Part of a small language model's weights.
Size: 8 layers, width 512, 4 heads of 128 (2 for keys and values), vocabulary 8192, 27.3M parameters.
Training: a variant of Adam for these matrices, 525M tokens, 4005 steps.
MLP neurons of a small language model. Each row is named by its layer, matrix (gate and up: input weights; down: output weights) and neuron, and shows model dimensions 240-335. Each number is 200 + 40 x the weight over its row's rms, rounded and kept within 0 to 999. A neuron's up and down rows have the sign that makes its largest values positive.
Before each neuron's rows, "raises" lists the tokens whose logits its output raises most directly, leaving later layers aside.

raises: "her ", "them ", "him ", "hersel", "off "
L4.gate381,128,230,167,193,218,159,259,227,245,133,160,219,240,201,249,254,247,190,130,271,227,185,226,163,161,247,202,267,248,145,178,198,182,193,271,262,285,203,238,226,201,187,214,90,203,150,133,219,145,212,249,156,177,256,141,291,120,197,156,198,189,171,206,167,207,158,116,242,167,186,232,191,185,231,200,246,225,133,205,226,237,244,161,215,173,226,148,201,203,245,158,266,177,166,147,184
L4.up381,166,198,137,184,193,233,165,259,200,186,113,179,175,176,295,232,165,193,203,230,250,196,247,202,213,247,176,201,194,245,244,170,198,130,226,196,285,239,177,192,230,110,243,181,263,202,202,163,156,204,194,241,191,250,203,235,197,206,242,182,197,188,212,173,167,112,188,254,265,201,133,168,112,213,268,200,217,231,207,178,277,181,231,227,175,255,134,149,212,191,169,220,206,218,110,198
L4.down381,193,212,172,184,181,215,220,175,309,147,257,190,126,163,170,199,195,191,227,244,163,192,176,139,187,243,238,192,243,245,276,210,216,203,219,204,251,208,193,176,253,172,190,183,218,194,171,209,161,225,184,256,229,221,239,188,167,194,236,230,178,166,178,197,225,198,173,256,203,264,321,150,195,172,166,245,138,286,210,213,288,225,187,180,230,205,229,258,194,196,141,208,162,192,193,179

raises: "his ", "their ", "its ", "the ", "her "
L4.gate813,212,214,241,202,204,163,184,263,184,207,251,141,173,199,201,170,246,171,160,161,236,220,209,213,175,216,229,127,241,212,182,177,217,216,213,202,133,148,131,217,219,240,149,225,188,226,254,177,179,101,162,144,135,175,223,232,294,128,173,150,184,140,183,247,222,162,182,172,250,165,246,245,184,244,185,218,208,217,176,113,196,236,148,187,198,174,141,177,202,253,226,224,211,143,188,252
L4.up813,278,218,229,212,185,203,223,147,203,218,204,183,266,229,268,207,203,199,208,231,159,171,94,236,218,152,207,201,231,186,202,110,200,212,212,146,185,171,243,195,181,184,178,200,182,248,222,215,243,185,162,238,146,180,234,226,199,183,167,268,189,218,158,184,134,160,102,221,192,171,197,229,213,205,166,155,174,241,188,151,149,113,207,255,238,147,237,180,189,208,283,171,231,212,205,234
L4.down813,221,150,138,158,166,185,206,239,234,182,147,264,159,183,203,182,229,188,209,160,281,159,188,170,172,202,179,144,190,151,206,247,188,209,266,183,259,240,196,190,263,183,164,197,200,175,235,181,123,222,317,251,229,229,200,230,195,193,152,168,200,262,270,230,145,241,166,222,205,204,213,207,177,167,242,253,248,203,239,215,224,222,215,144,143,147,201,219,229,143,184,127,207,267,171,149

raises: "as ", "in ", "for ", "within ", "inste"
L4.gate878,269,152,182,173,177,173,193,216,231,174,179,235,192,139,103,187,235,242,249,260,211,163,190,171,180,249,219,143,206,261,245,243,245,222,247,179,173,254,193,194,159,196,176,297,297,207,145,240,250,247,196,172,248,175,238,164,233,213,165,150,226,168,260,159,163,199,237,218,246,192,226,216,211,257,271,238,131,184,222,200,242,236,276,206,198,203,216,207,174,182,174,128,254,222,178,232
L4.up878,262,102,176,186,172,215,133,135,172,214,109,157,193,230,126,178,181,242,199,179,182,197,200,192,207,192,156,110,259,207,182,198,180,217,226,180,216,219,168,244,186,319,160,163,268,187,199,268,139,159,239,211,284,165,230,240,222,175,153,206,199,202,244,222,185,203,178,219,217,154,219,164,224,174,213,197,224,193,223,169,211,264,271,250,229,186,275,148,207,139,240,160,140,169,201,264
L4.down878,182,177,221,258,142,182,183,194,172,160,198,213,230,163,246,267,179,245,213,193,187,164,183,190,226,279,163,220,175,229,229,212,183,133,228,168,189,170,179,220,133,217,255,156,194,264,264,173,158,188,116,223,170,171,151,210,165,167,299,239,173,157,208,155,235,195,193,213,185,278,192,193,190,252,111,164,201,183,175,152,120,173,202,184,196,250,249,176,174,231,258,278,193,212,198,256

raises: "he ", "there ", "she ", "they ", "it "
L4.gate199,169,187,149,157,249,169,168,198,219,182,288,266,223,193,278,278,247,192,209,266,195,155,232,205,187,199,218,190,166,96,211,236,189,162,235,207,197,158,219,131,264,217,142,236,205,256,242,205,185,217,252,243,245,247,256,199,135,239,178,109,182,188,200,191,234,163,202,222,208,222,254,198,216,236,240,150,206,185,231,173,258,204,167,229,180,174,166,194,238,252,196,194,252,187,223,236
L4.up199,255,172,231,225,248,145,252,148,238,220,238,222,174,215,247,252,246,189,184,254,256,221,240,144,178,264,203,190,181,118,203,199,163,226,254,256,225,177,221,78,247,195,174,221,176,197,189,205,130,273,252,238,147,179,208,167,182,201,174,182,220,231,214,203,164,92,194,183,173,198,236,213,141,207,204,221,187,132,189,121,202,225,175,227,326,222,186,217,259,252,225,255,162,209,150,227
L4.down199,180,209,238,178,188,217,191,223,171,217,242,200,194,265,213,255,255,221,177,254,218,185,236,228,197,229,269,197,220,187,257,234,219,158,231,216,176,143,188,146,245,165,181,229,248,235,224,206,209,185,192,199,206,242,202,221,151,224,227,212,170,174,199,258,295,231,210,267,97,237,278,160,175,191,92,196,219,180,197,170,230,175,167,140,197,184,263,189,248,175,153,159,176,198,232,222

raises: "; ", ", ", ".", "\n", ";"
L4.gate903,192,207,135,227,230,277,220,217,217,202,114,264,243,160,163,140,132,235,215,275,175,232,239,145,161,253,321,194,191,190,248,238,183,201,249,190,255,188,230,199,149,195,148,159,191,181,210,186,174,213,235,192,205,201,201,190,224,286,165,236,159,166,217,161,223,234,167,201,197,228,180,178,157,172,284,168,213,92,191,229,203,257,240,207,226,180,184,209,219,288,286,290,100,258,183,186
L4.up903,179,268,185,169,212,187,216,183,168,215,84,227,208,258,214,150,121,145,247,272,179,190,153,222,224,180,327,151,206,234,167,208,324,174,223,243,174,172,292,211,200,216,228,163,215,190,205,216,133,177,179,184,135,198,201,194,217,282,254,223,163,243,178,171,257,184,200,192,105,169,167,268,305,231,217,120,218,154,196,229,271,223,177,222,244,229,209,176,196,216,236,200,157,168,155,178
L4.down903,244,217,290,153,195,163,164,133,175,224,226,238,158,231,238,222,220,189,216,160,173,193,148,229,283,156,143,230,255,242,173,173,242,167,223,157,135,232,161,211,194,203,246,181,221,227,137,185,211,190,255,195,165,241,247,235,127,152,225,182,242,251,183,170,231,207,179,192,184,199,223,187,203,183,154,156,198,236,181,216,228,98,184,196,193,169,249,148,215,184,160,154,245,190,218,246

raises: "Club", "Center", "Centre", "Stadium", "Center "
L4.gate83,231,172,217,253,212,149,183,141,151,232,269,260,256,160,148,202,207,238,134,209,250,295,133,167,202,173,198,226,146,186,239,147,212,255,214,238,252,207,181,165,155,274,151,172,146,172,262,164,239,215,181,195,155,185,135,208,144,273,115,170,169,199,159,195,144,227,188,183,207,165,199,246,99,243,222,177,233,174,228,165,286,175,241,188,153,221,279,150,223,207,200,202,202,186,133,227
L4.up83,146,174,227,196,150,251,154,163,109,245,168,183,201,181,245,196,160,235,233,203,224,226,238,167,203,239,283,237,202,187,272,183,121,181,180,314,139,266,135,117,196,268,209,177,243,143,201,238,150,189,171,200,210,149,181,173,238,130,162,225,170,229,277,211,185,210,208,227,191,206,155,186,202,185,255,181,253,191,277,190,125,256,211,160,249,171,204,221,240,191,207,189,208,230,106,232
L4.down83,214,142,220,269,178,213,104,196,142,201,251,238,260,175,233,216,205,163,218,235,195,165,138,205,200,184,108,209,194,259,191,233,253,167,191,202,230,196,182,203,186,208,291,288,84,199,214,275,266,212,150,171,209,140,215,172,233,268,179,250,188,169,232,165,187,201,198,156,176,184,216,179,259,229,158,233,204,219,202,201,181,159,283,200,229,285,213,218,163,228,209,240,189,167,233,190

raises: "them ", "itself ", "her ", "him ", "it "
L4.gate505,232,282,205,167,310,158,286,228,238,225,255,200,136,162,250,203,239,216,107,196,277,244,241,205,156,212,153,268,196,186,219,239,212,171,190,214,193,224,261,157,223,123,169,191,241,227,134,156,155,122,243,234,145,233,211,215,195,186,250,217,159,195,224,170,193,169,254,242,244,217,157,83,196,238,241,251,188,200,183,201,229,197,160,135,209,241,168,295,210,211,173,217,148,196,118,173
L4.up505,170,226,178,205,299,228,235,167,216,230,223,167,259,167,201,299,188,215,185,217,157,193,135,179,138,214,208,215,201,136,247,219,212,231,189,255,308,198,242,131,242,260,164,200,176,181,127,282,206,137,198,326,169,221,221,186,178,179,152,204,156,226,217,159,204,198,223,161,195,226,254,264,168,236,287,278,138,207,238,221,218,197,189,211,160,182,228,213,210,267,195,153,180,240,161,228
L4.down505,199,173,197,168,198,174,221,210,244,267,218,213,133,188,238,223,194,189,159,204,224,216,249,192,170,166,210,268,156,202,170,188,199,222,262,262,228,220,195,153,239,152,181,221,196,212,227,207,172,162,134,245,181,185,180,109,154,217,191,215,212,210,140,193,287,238,172,258,162,195,173,182,202,190,234,236,208,207,206,186,189,160,207,148,170,158,203,281,184,165,138,138,183,210,194,154

raises: "this ", "the ", "her ", "a ", "their "
L4.gate74,149,246,154,164,179,208,184,208,161,259,192,181,202,223,168,225,235,219,155,196,217,283,189,143,192,189,253,224,175,193,239,243,176,276,269,214,210,246,246,198,126,148,219,244,212,228,225,200,189,177,202,268,222,223,175,222,177,285,140,253,214,207,159,152,147,181,217,162,212,149,173,190,251,263,242,207,231,171,238,236,194,237,192,216,157,174,226,122,165,218,221,227,172,233,159,222
L4.up74,256,193,214,162,220,126,241,177,171,193,212,190,203,170,224,182,240,247,161,184,232,223,225,171,210,166,173,161,241,180,241,200,163,159,189,250,263,225,213,192,179,96,220,202,169,178,198,188,255,254,259,203,170,176,177,199,219,209,260,221,154,224,160,299,248,194,198,220,141,167,150,203,227,157,83,130,218,219,147,130,228,217,169,199,128,119,222,180,224,175,286,228,188,224,212,174
L4.down74,232,205,175,211,223,204,167,214,266,238,203,237,234,201,145,243,248,187,236,232,186,129,168,194,96,272,176,224,194,148,223,144,215,183,209,152,249,215,177,210,241,210,192,200,206,199,159,148,173,200,210,214,200,216,223,206,191,234,248,192,205,188,305,275,149,250,201,147,207,227,149,153,206,183,185,192,199,152,214,192,215,154,171,210,272,219,126,178,164,224,140,207,194,170,245,175

raises: "she ", "it ", "they ", "there ", "he "
L4.gate463,215,220,153,198,141,221,142,250,171,229,190,168,212,280,189,210,212,270,230,133,256,202,274,242,164,231,242,154,204,223,231,233,179,129,223,185,204,179,179,118,203,201,157,212,255,209,251,258,167,220,227,218,159,214,172,141,204,210,270,177,177,138,171,222,231,178,264,168,196,240,247,185,223,201,268,157,143,215,252,182,161,196,152,245,156,178,222,178,187,171,227,227,193,259,213,220
L4.up463,238,223,179,120,218,204,189,175,191,201,151,206,167,224,192,253,205,205,243,212,278,228,203,250,197,201,185,242,188,208,248,211,146,168,202,257,183,245,153,186,188,156,193,169,186,241,232,135,228,177,227,202,196,164,260,221,205,195,213,199,214,224,147,177,181,114,254,246,184,245,117,178,202,177,141,222,214,144,106,150,140,271,256,172,209,187,169,124,186,253,198,165,221,223,217,283
L4.down463,166,202,147,225,210,181,207,252,147,170,239,216,180,232,149,251,254,235,178,227,162,215,284,209,206,206,220,218,197,133,183,193,208,221,172,196,190,129,197,229,213,162,190,247,232,202,157,198,168,157,195,176,207,171,177,270,143,230,186,217,158,220,200,162,218,189,203,221,88,162,238,216,149,192,228,154,217,196,229,132,205,134,180,159,208,220,301,143,159,194,187,118,184,217,263,180